config = dict(
    head_dim=64,
    d_mlp=1024,
    activation='swiglu',
    norm_place='pre',
    norm_eps=1e-05,
    positions='rope',
    rope_fraction=1.0,
    qk_norm=True,
    parallel_block=False,
    init_std_o=0.0371,
    lr=0.00936,
    lr_head=0.0063,
    warmup_steps=27,
    doc_mask=False,
)
MLP neurons of a small language model. Each row is named by its layer, matrix (gate and up: input weights; down: output weights) and neuron, and shows model dimensions 224-319. Each number is 200 + 40 x the weight over its row's rms, rounded and kept within 0 to 999. A neuron's up and down rows have the sign that makes its largest values positive.
After each neuron's rows, "raises" lists the tokens whose logits its output raises most directly, leaving later layers aside; "fires before" lists the tokens most often just after its 100 highest values on Wikipedia text that the model never trained on.

L9.gate225,197,268,187,171,181,125,166,251,169,144,185,125,217,140,182,216,80,208,225,239,237,131,179,163,188,137,283,271,164,206,127,182,206,196,154,177,139,203,231,216,233,226,177,277,243,253,157,201,218,195,221,236,256,240,123,157,200,205,220,166,240,172,184,244,219,170,301,160,237,177,175,163,213,180,183,198,176,138,174,165,229,181,174,235,214,162,228,219,187,164,166,165,184,240,243,195
L9.up225,178,139,176,271,192,127,91,96,208,183,148,216,187,123,129,214,228,170,275,215,161,239,214,231,244,200,202,185,171,204,175,199,198,178,187,170,171,199,167,258,191,234,128,232,220,228,235,262,282,268,197,242,193,244,194,279,207,193,171,144,204,265,257,200,172,201,271,154,263,191,199,152,230,202,196,285,171,268,211,145,196,158,166,195,194,199,310,206,88,161,239,174,203,199,191,206
L9.down225,244,171,209,256,171,0,82,135,179,176,174,164,230,146,160,220,204,217,255,222,151,127,240,246,182,165,302,211,167,138,189,137,182,190,174,169,207,172,182,186,198,248,187,210,139,190,177,206,188,266,233,198,217,286,161,169,196,205,249,126,188,212,266,224,211,189,260,142,207,183,213,129,243,207,218,253,146,223,269,255,186,179,171,160,162,182,288,208,214,149,172,260,170,95,187,207
raises: ".)", "..", ")", ".,", ");"
fires before: "\n", ".", " The", " |"

L12.gate298,232,262,291,153,275,189,197,242,220,236,210,201,184,204,213,212,118,193,205,206,171,212,156,200,195,180,145,214,166,217,215,98,250,197,197,230,199,144,243,153,208,223,220,190,254,204,193,262,249,159,195,173,244,199,219,266,158,166,244,265,230,193,122,115,185,163,217,171,210,222,145,180,164,208,219,209,247,181,207,232,149,162,130,305,112,181,192,276,290,192,201,150,154,255,217,165
L12.up298,216,213,182,201,171,198,264,139,224,207,209,182,185,169,210,182,199,231,246,209,161,217,184,211,204,192,218,139,207,188,184,220,256,145,253,232,244,159,265,265,182,239,193,191,145,176,184,111,164,109,148,188,146,243,292,199,186,247,269,262,134,95,220,219,219,215,196,146,219,239,196,235,150,140,182,228,196,153,154,206,231,185,222,158,210,139,154,195,241,172,168,148,238,184,194,220
L12.down298,196,179,218,101,269,244,229,211,216,189,199,194,186,227,143,158,208,244,210,192,202,322,179,202,229,210,174,169,132,110,105,205,200,152,224,189,183,168,204,183,222,169,166,107,146,223,244,226,212,202,200,180,212,275,169,196,235,180,197,220,239,197,139,241,173,214,219,190,253,125,160,252,208,116,185,193,235,215,185,234,290,189,238,171,262,196,241,163,183,184,202,159,206,202,202,215
raises: "th", "s", "one", "ith", "ories"
fires before: "s", "th"

L11.gate810,141,208,199,249,202,160,163,256,248,239,221,252,158,129,184,211,149,197,222,258,186,180,219,213,177,178,206,154,213,239,207,182,142,170,154,199,148,229,224,266,156,186,240,133,195,184,146,217,210,235,188,193,154,227,195,173,222,167,208,247,198,268,241,94,267,189,150,210,140,160,161,228,129,203,215,145,223,256,177,234,152,154,151,190,137,210,148,229,194,234,157,96,207,169,175,182
L11.up810,235,153,322,216,202,168,228,243,196,165,247,191,143,124,250,198,119,186,189,173,181,234,172,243,239,193,207,197,192,215,242,222,189,171,169,173,184,214,220,188,197,132,131,125,174,246,238,175,177,183,256,170,209,155,278,166,156,192,180,214,186,184,179,125,188,234,231,183,143,188,176,223,246,266,198,207,117,267,197,139,240,140,218,270,212,194,192,204,175,180,258,238,224,279,190,153
L11.down810,197,118,201,174,173,126,180,236,192,165,162,207,179,221,216,61,109,224,194,205,246,148,181,175,238,304,184,249,133,266,192,253,221,211,174,168,232,198,193,165,200,212,208,159,167,125,215,160,68,271,214,212,149,158,163,205,229,167,226,227,178,241,250,191,236,171,159,219,153,266,267,181,181,160,219,146,170,255,241,231,163,150,206,227,162,219,147,248,207,230,159,232,187,207,212,212
raises: " January", " ", " December", " February", " July"
fires before: " ", "0", "2", "1"

L13.gate318,227,247,210,228,205,143,210,205,176,194,138,266,201,179,186,272,131,241,163,199,199,270,195,239,158,200,227,204,250,223,206,202,204,205,117,240,150,316,171,162,157,187,98,198,285,164,199,235,199,230,198,198,236,223,181,182,228,193,181,170,221,201,196,203,247,166,242,142,215,143,204,314,164,252,215,202,197,181,239,198,210,202,228,194,192,166,152,128,165,131,197,193,160,124,247,220
L13.up318,170,216,218,172,159,192,210,163,105,256,208,248,148,174,216,142,189,289,281,274,202,257,264,180,128,147,85,258,208,219,250,174,137,185,219,175,175,160,234,237,159,196,144,168,207,124,212,273,239,181,192,241,136,223,252,226,245,179,239,168,251,268,180,161,237,235,151,205,184,183,165,227,243,131,230,178,128,199,194,202,176,186,157,213,173,194,191,225,173,229,219,195,171,111,223,198
L13.down318,186,214,192,199,247,31,185,152,209,177,179,237,177,221,242,203,163,199,193,305,186,186,178,232,217,221,200,161,181,263,161,159,143,228,213,177,150,196,200,109,160,200,101,181,218,146,170,210,194,189,173,244,284,220,119,244,236,227,162,120,160,167,251,195,183,240,202,208,214,80,239,227,176,207,131,184,239,248,151,217,177,132,170,172,144,138,187,206,169,200,178,157,253,160,265,178
raises: "rie", "rix", "ille", "ll", "ric"
fires before: "7", "9", "ca"

L12.gate1018,138,203,214,201,199,191,297,184,156,240,171,249,102,208,209,210,191,146,182,237,256,116,172,192,222,195,263,255,210,206,190,191,154,148,168,224,119,169,192,232,188,232,281,236,270,155,140,120,246,187,169,189,178,242,142,221,171,181,157,220,170,305,248,183,113,225,226,164,200,212,224,221,179,222,208,240,188,269,170,191,216,216,241,190,263,190,232,202,168,215,177,181,173,161,226,216
L12.up1018,232,259,150,226,237,168,176,242,240,250,227,113,213,164,197,197,243,200,200,181,201,208,199,228,190,144,218,226,227,210,246,124,142,224,176,228,286,289,231,146,232,165,171,261,197,250,238,294,181,155,250,227,159,167,257,243,202,118,222,149,175,162,166,174,171,227,152,220,307,193,298,228,168,221,138,201,234,159,240,212,166,216,234,191,257,202,284,163,181,148,230,232,257,252,206,226
L12.down1018,220,232,230,184,211,0,190,211,229,211,187,163,209,73,80,159,188,197,219,219,236,178,162,228,162,236,232,147,202,143,186,203,172,256,174,195,277,255,194,250,199,307,160,253,209,137,159,276,179,227,298,151,226,149,172,204,207,270,192,170,175,135,189,186,94,230,174,239,206,208,213,193,143,185,168,192,194,212,246,148,190,206,182,199,190,225,232,227,142,118,169,199,210,129,201,193
raises: " a", " an", " one", ":", " another"
fires before: " a", " the", "\n", " in", "=="

L13.gate682,224,235,169,217,219,178,204,222,255,154,117,226,243,214,241,220,246,256,216,213,141,237,188,277,213,203,213,169,312,239,239,250,116,220,211,151,187,189,205,156,221,259,206,214,216,213,183,242,253,258,168,189,161,246,191,102,265,140,215,168,166,185,206,160,199,224,235,156,216,191,167,181,199,200,262,206,264,257,271,200,218,196,221,248,212,191,281,159,188,141,146,187,135,169,184,183
L13.up682,179,171,195,149,213,195,165,190,168,251,212,173,198,192,194,195,215,152,194,210,173,194,224,231,110,141,234,186,323,110,233,181,174,237,146,139,180,165,229,162,184,236,189,232,195,226,224,266,198,179,229,166,147,165,281,156,169,214,132,202,234,205,248,185,188,202,210,142,220,197,223,180,222,164,222,191,185,179,224,129,143,203,160,231,195,241,132,145,199,221,158,212,247,292,240,205
L13.down682,239,158,172,231,152,25,185,210,287,273,142,288,269,172,254,212,225,166,194,243,180,267,197,218,86,165,177,180,245,232,232,162,161,214,195,159,142,129,176,230,246,249,198,205,231,153,210,208,206,172,198,201,217,198,182,134,203,154,219,139,161,227,255,139,176,177,223,184,202,189,218,129,163,183,209,200,311,203,212,196,186,172,196,218,156,187,227,157,188,181,151,205,215,147,172,261
raises: ".", "%", " others", ".,", ".)"
fires before: ".", ";", "%", " |"

L11.gate762,232,215,175,203,258,141,242,285,142,153,172,207,218,129,189,199,203,221,222,199,165,158,236,169,208,131,224,226,238,225,246,165,228,208,143,187,235,229,248,96,168,183,194,244,191,265,188,209,140,197,230,235,127,203,221,200,119,208,222,134,103,217,134,107,210,270,155,148,94,247,171,131,229,134,217,152,145,253,184,225,172,165,231,119,184,190,232,233,152,149,225,270,149,182,250,258
L11.up762,193,234,117,282,198,116,161,183,262,184,134,157,271,222,203,238,262,182,211,200,194,291,171,213,155,188,227,163,242,205,169,195,208,297,205,162,248,254,192,221,104,203,161,226,160,195,179,239,139,203,196,151,175,153,194,244,179,192,210,204,199,249,123,149,204,221,125,223,240,201,131,176,191,211,164,174,198,163,159,293,216,234,226,231,211,185,170,216,201,194,254,150,94,159,196,166
L11.down762,133,285,212,175,200,0,197,248,212,245,193,254,203,214,178,221,206,206,180,221,143,256,138,197,168,178,211,225,138,246,151,205,195,200,143,160,244,225,207,141,128,163,199,212,253,179,249,221,146,229,234,158,122,138,145,181,188,144,237,206,211,223,235,264,259,177,249,203,202,251,215,182,175,178,150,210,240,214,209,149,211,222,170,206,178,170,232,237,171,197,192,191,285,227,202,220
raises: "==", "===", "====", "The", "In"
fires before: "==", "In", "===", "The", "On"

L9.gate744,162,280,201,195,184,191,189,242,219,212,179,236,229,127,194,116,246,205,158,185,196,150,198,232,233,160,188,239,239,168,151,196,175,209,198,248,181,265,168,188,234,163,212,189,197,137,207,123,196,258,179,166,196,183,179,184,180,122,204,197,216,193,144,216,162,227,131,194,222,220,245,192,150,283,287,191,233,207,203,215,146,288,170,139,255,192,244,264,238,221,192,215,180,182,164,222
L9.up744,179,248,260,187,212,185,182,204,147,255,187,227,175,158,183,185,178,161,231,298,165,228,153,229,219,134,167,236,271,181,213,233,164,241,194,208,171,192,267,138,235,237,212,261,172,206,232,144,218,183,223,183,212,150,242,250,180,182,204,193,210,190,196,167,212,248,269,203,274,209,235,188,243,221,192,151,121,156,246,187,190,220,213,229,189,227,200,279,276,214,214,230,218,234,209,148
L9.down744,180,288,180,120,196,300,211,191,218,229,205,224,182,187,203,158,205,165,159,255,124,208,191,175,180,151,149,179,187,193,184,117,135,171,214,235,166,174,234,255,185,173,187,206,189,202,222,183,196,244,230,208,251,179,256,234,183,219,195,223,163,172,149,204,303,241,188,240,211,215,195,246,203,279,250,164,121,157,236,222,156,157,239,175,208,219,255,296,239,263,236,213,161,204,145,167
raises: " to", " into", " To", " towards", "To"
fires before: " to", " of", " and", " from", " for"

L12.gate479,179,196,211,243,180,170,235,214,158,197,201,238,134,201,174,231,203,126,222,211,229,204,193,99,227,211,130,226,227,222,224,222,129,194,176,180,194,274,170,265,208,196,184,132,178,228,184,176,145,183,156,179,232,177,187,229,193,261,210,187,216,177,247,145,178,193,190,255,236,228,169,148,167,164,188,151,198,233,154,157,210,239,199,291,170,220,197,302,246,188,167,171,263,242,164,160
L12.up479,180,191,236,169,105,128,213,189,161,175,235,266,118,172,202,210,111,110,236,151,244,204,227,139,184,255,140,205,217,192,200,139,228,243,217,189,169,228,172,207,260,252,250,184,237,200,153,125,166,188,156,227,170,251,209,218,209,198,177,138,197,239,257,168,208,188,177,177,250,187,234,204,213,189,217,235,145,185,127,126,196,194,206,171,137,210,159,228,239,201,243,241,169,221,207,268
L12.down479,160,190,268,162,125,84,267,178,141,160,204,203,150,128,271,220,138,206,190,193,231,156,189,192,175,177,186,165,192,165,156,156,158,265,168,164,219,219,231,220,165,221,276,137,195,176,211,207,244,193,169,170,220,231,171,181,145,198,167,171,175,258,201,143,217,232,264,241,192,204,260,258,176,221,278,199,218,127,152,155,232,234,173,205,281,199,247,291,214,147,183,144,204,184,157,228
raises: " ", "1", " late", " about", " mid"
fires before: " ", "1", " the"

L13.gate662,162,178,310,161,247,279,142,200,183,278,185,250,200,239,216,154,221,161,178,183,219,215,168,205,168,106,241,228,250,165,226,207,207,283,206,150,153,191,204,205,133,161,202,145,198,323,219,244,195,236,183,257,223,207,232,213,185,179,200,238,193,181,188,184,184,200,181,145,176,204,239,198,270,137,214,275,215,196,174,232,213,187,191,143,207,114,244,241,181,195,134,231,243,228,244,203
L13.up662,126,203,183,214,251,190,170,195,196,182,204,205,193,214,270,63,199,238,277,185,204,244,142,238,271,149,215,203,171,218,169,219,178,177,250,271,139,158,196,219,152,175,216,259,204,126,256,252,173,228,144,231,87,208,265,237,138,232,207,223,200,209,196,233,275,189,224,181,234,203,170,259,256,200,184,262,232,199,195,152,131,181,172,185,230,168,143,116,219,215,204,169,214,192,266,184
L13.down662,232,245,239,156,213,114,198,169,199,131,191,216,213,194,207,167,237,222,201,242,98,226,216,243,261,249,160,168,225,220,166,128,175,297,236,205,286,207,240,200,208,208,214,134,143,189,194,212,232,226,223,159,131,126,162,252,193,228,177,249,242,159,179,170,207,265,158,218,207,261,227,219,132,191,205,165,234,237,227,256,246,231,180,172,218,212,215,167,104,203,153,242,228,188,126,215
raises: "het", "her", "hew", "hes", "he"
fires before: "0", "and", "he", "up", "h", "an"

L12.gate502,132,251,194,167,126,247,149,202,246,189,190,169,153,197,150,192,218,192,150,211,156,249,169,187,219,130,211,158,186,179,170,125,232,154,229,266,189,155,175,136,308,237,228,235,200,334,183,202,213,179,281,134,210,174,236,249,227,155,196,252,207,253,171,170,174,199,241,266,231,184,161,278,230,211,266,168,155,186,234,155,184,161,210,123,244,162,182,286,235,155,227,180,218,199,168,280
L12.up502,183,134,154,249,236,188,187,131,258,231,147,223,150,221,252,271,186,226,232,113,183,210,149,146,249,217,179,182,182,190,168,221,182,183,196,195,262,206,177,228,243,126,182,155,193,193,154,238,177,266,201,228,209,232,219,235,252,199,241,222,205,257,140,215,200,195,151,144,191,185,193,285,227,194,166,189,233,282,141,192,263,235,193,146,221,188,201,192,223,100,186,145,247,183,226,216
L12.down502,144,271,202,175,192,227,211,205,211,139,232,188,160,178,169,122,209,203,170,180,224,228,173,192,161,162,141,197,193,132,220,147,176,157,222,238,177,195,223,129,248,220,219,235,228,297,208,183,248,180,229,156,251,164,258,207,285,174,187,257,202,230,160,151,164,175,238,231,221,219,173,219,205,237,295,204,174,187,247,182,182,147,238,144,195,118,236,226,264,164,210,235,202,262,178,216
raises: " to", " To", "itiz", "ress", " su"
fires before: " to", " the"

L12.gate138,146,241,134,142,210,167,208,216,183,203,263,127,205,144,185,167,65,230,127,225,128,156,127,192,265,183,211,216,183,291,263,195,204,181,125,206,192,171,222,237,206,233,194,255,188,252,213,164,201,134,253,160,213,133,209,199,138,163,167,115,150,330,219,232,284,221,203,186,181,221,182,162,206,206,116,121,175,237,215,187,198,224,208,152,111,154,232,238,263,277,264,231,154,189,162,176
L12.up138,121,144,163,120,216,166,173,184,169,206,194,220,197,175,119,242,221,225,101,149,230,90,160,154,216,204,220,204,208,184,197,135,193,234,147,196,182,223,206,208,150,265,202,222,130,141,184,224,162,177,223,226,186,165,200,252,142,200,245,205,134,250,191,206,237,224,221,148,229,190,216,153,137,205,158,204,192,212,324,213,215,151,225,138,230,136,150,157,152,171,208,199,159,159,232,133
L12.down138,241,216,216,199,222,115,170,202,180,234,199,150,232,204,252,154,200,186,153,206,166,163,250,155,181,224,167,139,208,179,176,222,195,195,236,198,252,219,224,227,186,202,209,179,180,250,224,272,215,255,146,230,171,199,239,197,235,162,218,191,175,229,188,234,303,221,172,156,204,190,168,224,117,226,140,138,123,202,239,202,176,176,220,226,137,195,150,271,211,267,223,209,219,197,249,188
raises: "===", "==", "====", "On", "General"
fires before: "==", "===", "|---|---|---|---|---|", "|"

L11.gate37,221,235,211,269,202,188,195,191,247,160,230,221,207,190,169,221,216,200,164,263,239,166,173,257,230,235,198,168,161,168,223,215,224,240,190,213,218,136,217,183,268,217,231,206,152,243,173,195,254,171,264,186,232,219,174,191,230,208,153,270,190,187,141,221,155,199,206,147,199,186,281,209,177,159,271,226,197,157,251,235,176,205,211,213,229,142,229,217,249,214,198,204,190,187,231,269
L11.up37,166,147,196,166,184,170,164,125,171,158,236,133,170,227,197,226,143,161,176,218,192,156,203,208,204,191,240,123,206,214,165,169,223,199,131,187,301,137,279,176,178,233,199,149,159,176,190,207,153,165,261,133,198,142,137,195,229,162,281,259,219,173,192,214,189,195,280,201,262,193,256,227,226,204,228,126,228,186,136,225,178,272,215,234,238,172,239,234,189,229,174,240,203,261,253,184
L11.down37,247,182,198,176,234,145,233,158,227,288,229,156,199,273,250,208,162,188,212,153,233,172,222,183,217,188,187,148,198,237,195,191,226,267,231,186,183,148,196,159,142,265,199,157,184,268,176,175,166,165,252,214,259,164,234,203,158,189,262,210,221,196,207,259,176,170,187,205,263,200,191,267,196,184,224,248,118,188,164,237,186,229,183,196,196,193,233,186,197,161,184,131,233,201,176,196
raises: "s", "'", "í", "y", "ski"
fires before: "s", "0", " |", "th"

L10.gate619,160,178,167,196,224,204,170,287,192,253,252,177,211,178,253,196,254,180,140,164,96,211,174,219,242,164,235,174,201,202,199,208,254,262,182,220,191,241,176,131,202,235,158,217,170,233,235,244,169,199,183,219,196,228,136,157,154,157,234,211,182,183,194,251,212,199,144,163,200,229,193,262,272,246,116,193,185,206,213,178,252,131,171,227,224,206,160,206,188,224,160,226,243,117,214,211
L10.up619,189,190,144,235,216,104,225,292,129,191,213,98,198,203,226,138,183,204,229,170,208,163,130,134,199,187,216,195,166,200,235,242,190,159,183,295,300,258,226,172,159,192,201,163,282,292,206,195,153,130,246,208,194,179,193,236,160,154,164,174,128,205,160,233,217,222,128,150,230,200,204,242,198,254,173,270,209,222,243,157,125,200,178,205,150,264,226,172,223,200,179,208,217,158,165,197
L10.down619,205,191,177,261,186,127,180,248,188,156,178,301,159,261,198,181,198,251,166,116,142,223,189,187,168,209,231,194,258,187,188,222,188,182,230,307,177,216,241,260,169,264,169,247,145,251,241,251,191,168,219,199,239,166,217,137,201,175,258,106,229,251,187,275,193,204,137,179,194,176,155,244,203,216,181,175,221,176,213,187,215,189,229,234,138,191,236,240,138,171,143,163,166,219,221,140
raises: "ies", "y", "ying", "ie", "ious"
fires before: "y", "ies", "ions", " a", "ed"

L10.gate50,174,169,294,155,201,242,200,196,245,140,153,209,99,256,236,156,213,228,212,223,192,211,231,163,221,175,170,223,183,213,173,219,238,248,145,176,170,182,167,238,241,193,178,274,271,187,204,198,176,205,205,216,266,255,171,223,265,160,248,172,220,202,281,133,256,284,279,135,200,211,248,118,95,197,146,232,189,249,156,242,183,187,220,202,159,267,154,210,126,217,175,201,136,147,201,170
L10.up50,122,198,187,225,194,233,212,170,205,204,265,194,227,215,193,153,251,239,280,235,271,185,212,170,194,189,174,225,138,148,199,137,280,225,204,233,160,252,248,189,240,158,148,283,233,216,216,199,229,194,205,191,180,212,234,179,226,202,231,194,149,182,222,154,257,310,241,151,114,230,147,168,126,192,215,222,171,232,193,182,176,165,176,190,165,258,234,146,183,222,267,183,222,215,211,249
L10.down50,159,117,287,257,207,118,238,188,188,214,198,219,179,206,211,171,199,159,281,210,180,245,168,150,192,224,158,276,207,181,203,237,252,165,214,163,209,141,174,202,202,180,218,253,190,144,299,253,158,213,169,185,174,200,179,162,205,156,212,200,163,215,208,178,327,189,159,130,177,197,155,169,184,185,160,259,187,252,231,132,180,217,126,117,207,216,143,212,178,151,125,238,250,184,246,113
raises: " ", " earlier", "0", "1", "2"
fires before: " "

L7.gate956,209,253,184,223,203,161,220,189,190,203,165,234,205,230,194,174,141,170,166,167,224,253,164,222,228,184,242,206,272,248,177,239,190,146,289,136,178,266,185,174,268,205,183,172,118,191,243,188,234,238,223,195,177,224,254,200,202,241,166,208,234,180,187,185,262,233,255,122,190,223,178,169,251,194,214,224,142,191,192,198,198,260,202,162,135,262,126,191,176,264,211,218,209,160,220,248
L7.up956,244,197,209,158,240,157,276,161,177,112,169,247,209,201,190,230,169,181,179,172,214,235,159,235,240,205,134,278,190,302,221,199,249,175,181,210,259,303,190,156,191,207,251,205,215,182,241,197,157,189,218,151,152,247,163,240,247,188,181,252,238,254,205,178,266,127,161,203,143,157,102,149,210,213,241,209,179,201,256,164,271,252,188,148,212,264,203,169,207,220,244,245,200,173,187,197
L7.down956,266,156,222,165,200,27,217,140,171,147,257,209,205,194,201,185,310,229,148,177,234,160,193,206,292,200,159,227,184,217,155,126,183,163,185,191,219,216,166,172,242,193,170,276,172,203,206,90,201,166,207,180,151,175,225,189,236,158,241,244,146,220,196,243,204,171,137,248,181,165,177,180,248,294,252,159,175,263,222,212,173,225,197,188,238,222,227,198,217,229,205,161,222,189,178,211
raises: "ible", "wards", " times", "ward", "ibility"
fires before: "\n", "==", " the"

L11.gate1022,163,187,213,155,298,191,124,242,158,269,234,262,192,162,260,184,192,230,163,228,256,159,231,208,174,218,236,174,203,183,195,221,199,89,145,212,278,219,212,141,240,225,179,221,195,238,172,169,188,197,194,129,189,205,163,207,229,225,196,157,218,215,227,174,224,254,199,216,146,210,226,237,210,165,158,278,229,253,180,231,172,241,239,251,149,250,174,165,120,232,170,211,216,231,207,184
L11.up1022,134,192,232,196,228,192,145,224,266,184,145,184,96,208,135,240,213,209,260,127,221,178,255,97,275,224,199,190,251,200,216,247,222,220,232,232,212,140,223,149,201,179,195,197,181,200,186,244,219,203,232,206,274,158,113,164,218,220,182,252,196,187,166,199,177,205,131,216,234,224,250,165,221,189,134,276,189,142,286,230,172,146,156,161,200,234,164,108,219,237,183,167,238,223,210,192
L11.down1022,191,170,193,197,278,101,173,279,172,230,215,262,205,200,270,197,200,266,259,146,189,170,141,121,245,209,251,233,211,225,201,272,237,181,190,190,166,184,238,196,223,149,211,325,223,195,216,166,209,238,245,185,175,145,236,189,264,187,264,169,207,203,250,221,169,259,132,231,203,189,211,242,270,170,161,271,224,142,244,202,182,199,225,233,176,183,149,126,178,220,267,162,155,224,207,229
raises: "iven", "ively", "ible", "ive", "er"
fires before: "ed", "ive", "ion", "al", "ing"

L13.gate723,225,250,169,195,219,183,189,194,204,206,215,204,306,296,245,206,264,254,206,212,221,120,156,250,209,223,196,81,228,213,218,240,237,169,194,225,214,245,218,223,231,202,178,169,208,264,210,234,222,216,216,235,231,152,306,235,273,207,149,195,201,184,174,212,156,194,152,192,209,153,162,167,301,246,142,136,197,192,148,152,187,186,253,244,206,239,173,202,203,223,166,207,221,164,211,225
L13.up723,193,281,182,124,230,153,188,227,255,168,195,159,213,230,258,250,151,202,266,205,175,244,191,209,192,206,306,227,202,175,219,188,274,238,187,175,160,212,190,223,241,166,229,142,153,257,259,264,233,219,230,231,216,192,240,213,245,170,160,199,216,263,213,222,139,162,209,238,196,183,281,214,254,297,245,149,215,178,180,206,181,163,276,201,123,231,199,195,200,210,156,277,251,233,210,264
L13.down723,202,148,141,174,178,81,253,210,164,170,167,192,206,187,212,183,207,210,173,220,157,271,184,230,260,204,127,138,249,246,160,167,165,145,221,225,139,154,215,153,98,133,248,229,195,172,186,193,224,164,199,220,193,257,214,180,168,158,236,212,196,206,262,215,225,188,218,172,172,237,210,183,203,210,133,175,211,225,250,221,184,208,211,212,163,160,210,193,213,205,212,211,228,234,203,172
raises: "'", "’", "',", "′", "hood"
fires before: "'", "',", " |"

L11.gate379,245,194,164,232,218,245,163,146,214,285,174,268,119,210,180,213,207,250,242,149,254,197,129,226,226,163,272,179,155,160,197,167,195,134,185,198,214,166,248,207,234,261,219,138,170,171,216,232,199,200,205,201,239,194,207,187,166,142,229,191,166,225,212,204,187,219,239,185,275,301,228,164,252,262,165,236,179,143,231,187,235,246,213,211,284,287,202,145,225,114,174,256,223,202,226,203
L11.up379,172,215,246,216,170,188,145,122,163,298,214,222,146,214,169,186,227,222,275,156,186,141,185,267,263,172,158,180,209,196,198,198,182,224,200,215,280,201,230,170,223,146,230,142,197,219,175,136,185,178,256,184,140,210,151,221,198,161,186,178,152,123,185,165,144,274,195,151,218,234,150,167,261,149,141,182,215,167,229,213,193,211,219,165,256,271,212,125,188,162,221,193,216,253,179,165
L11.down379,137,177,211,243,210,67,157,221,219,169,204,221,167,200,184,252,194,191,233,180,290,174,170,165,187,224,217,173,224,166,193,126,139,202,151,203,173,132,189,154,169,154,204,151,297,191,176,225,196,214,213,205,202,236,225,190,238,153,243,226,231,168,188,249,223,231,181,155,214,189,167,234,139,250,141,255,247,168,177,155,193,151,293,246,205,220,157,122,208,176,212,206,171,222,170,201
raises: "ing", "ed", "ity", "ely", "less"
fires before: "ing", "ed", "es", "ely", "ion", "ive"

L11.gate30,191,208,210,253,179,203,168,235,239,200,234,186,167,192,192,177,171,201,263,168,221,190,118,180,209,165,172,181,167,251,244,80,184,276,166,234,191,246,191,156,168,220,223,310,223,229,191,188,239,216,153,207,243,237,153,136,234,197,206,172,212,188,226,199,270,188,190,71,204,183,242,202,176,204,250,235,186,178,246,224,268,191,188,118,228,147,242,203,230,181,180,136,151,205,213,239
L11.up30,218,219,146,182,199,187,110,185,216,257,116,149,216,239,181,251,185,157,225,181,218,165,133,185,228,216,132,155,134,252,209,195,144,221,193,219,208,243,189,157,164,262,268,242,208,253,202,172,205,243,228,230,191,231,200,219,202,218,166,247,302,215,158,201,255,151,180,168,246,168,239,206,214,210,250,291,209,139,253,193,215,244,181,211,258,146,220,121,163,236,189,226,139,232,167,206
L11.down30,147,284,245,197,196,11,152,172,232,250,211,159,246,196,135,194,183,197,219,211,223,160,184,202,200,214,202,187,159,222,141,179,274,252,184,217,186,227,203,206,181,193,130,278,190,190,185,166,214,258,170,165,177,215,165,176,188,156,218,207,115,250,261,208,207,78,198,212,143,247,182,189,181,195,250,208,173,226,163,250,205,267,204,168,162,219,286,231,195,138,158,233,283,220,213,170
raises: "\n", " However", " This", " There", " While"
fires before: "\n", " The", " It", " As"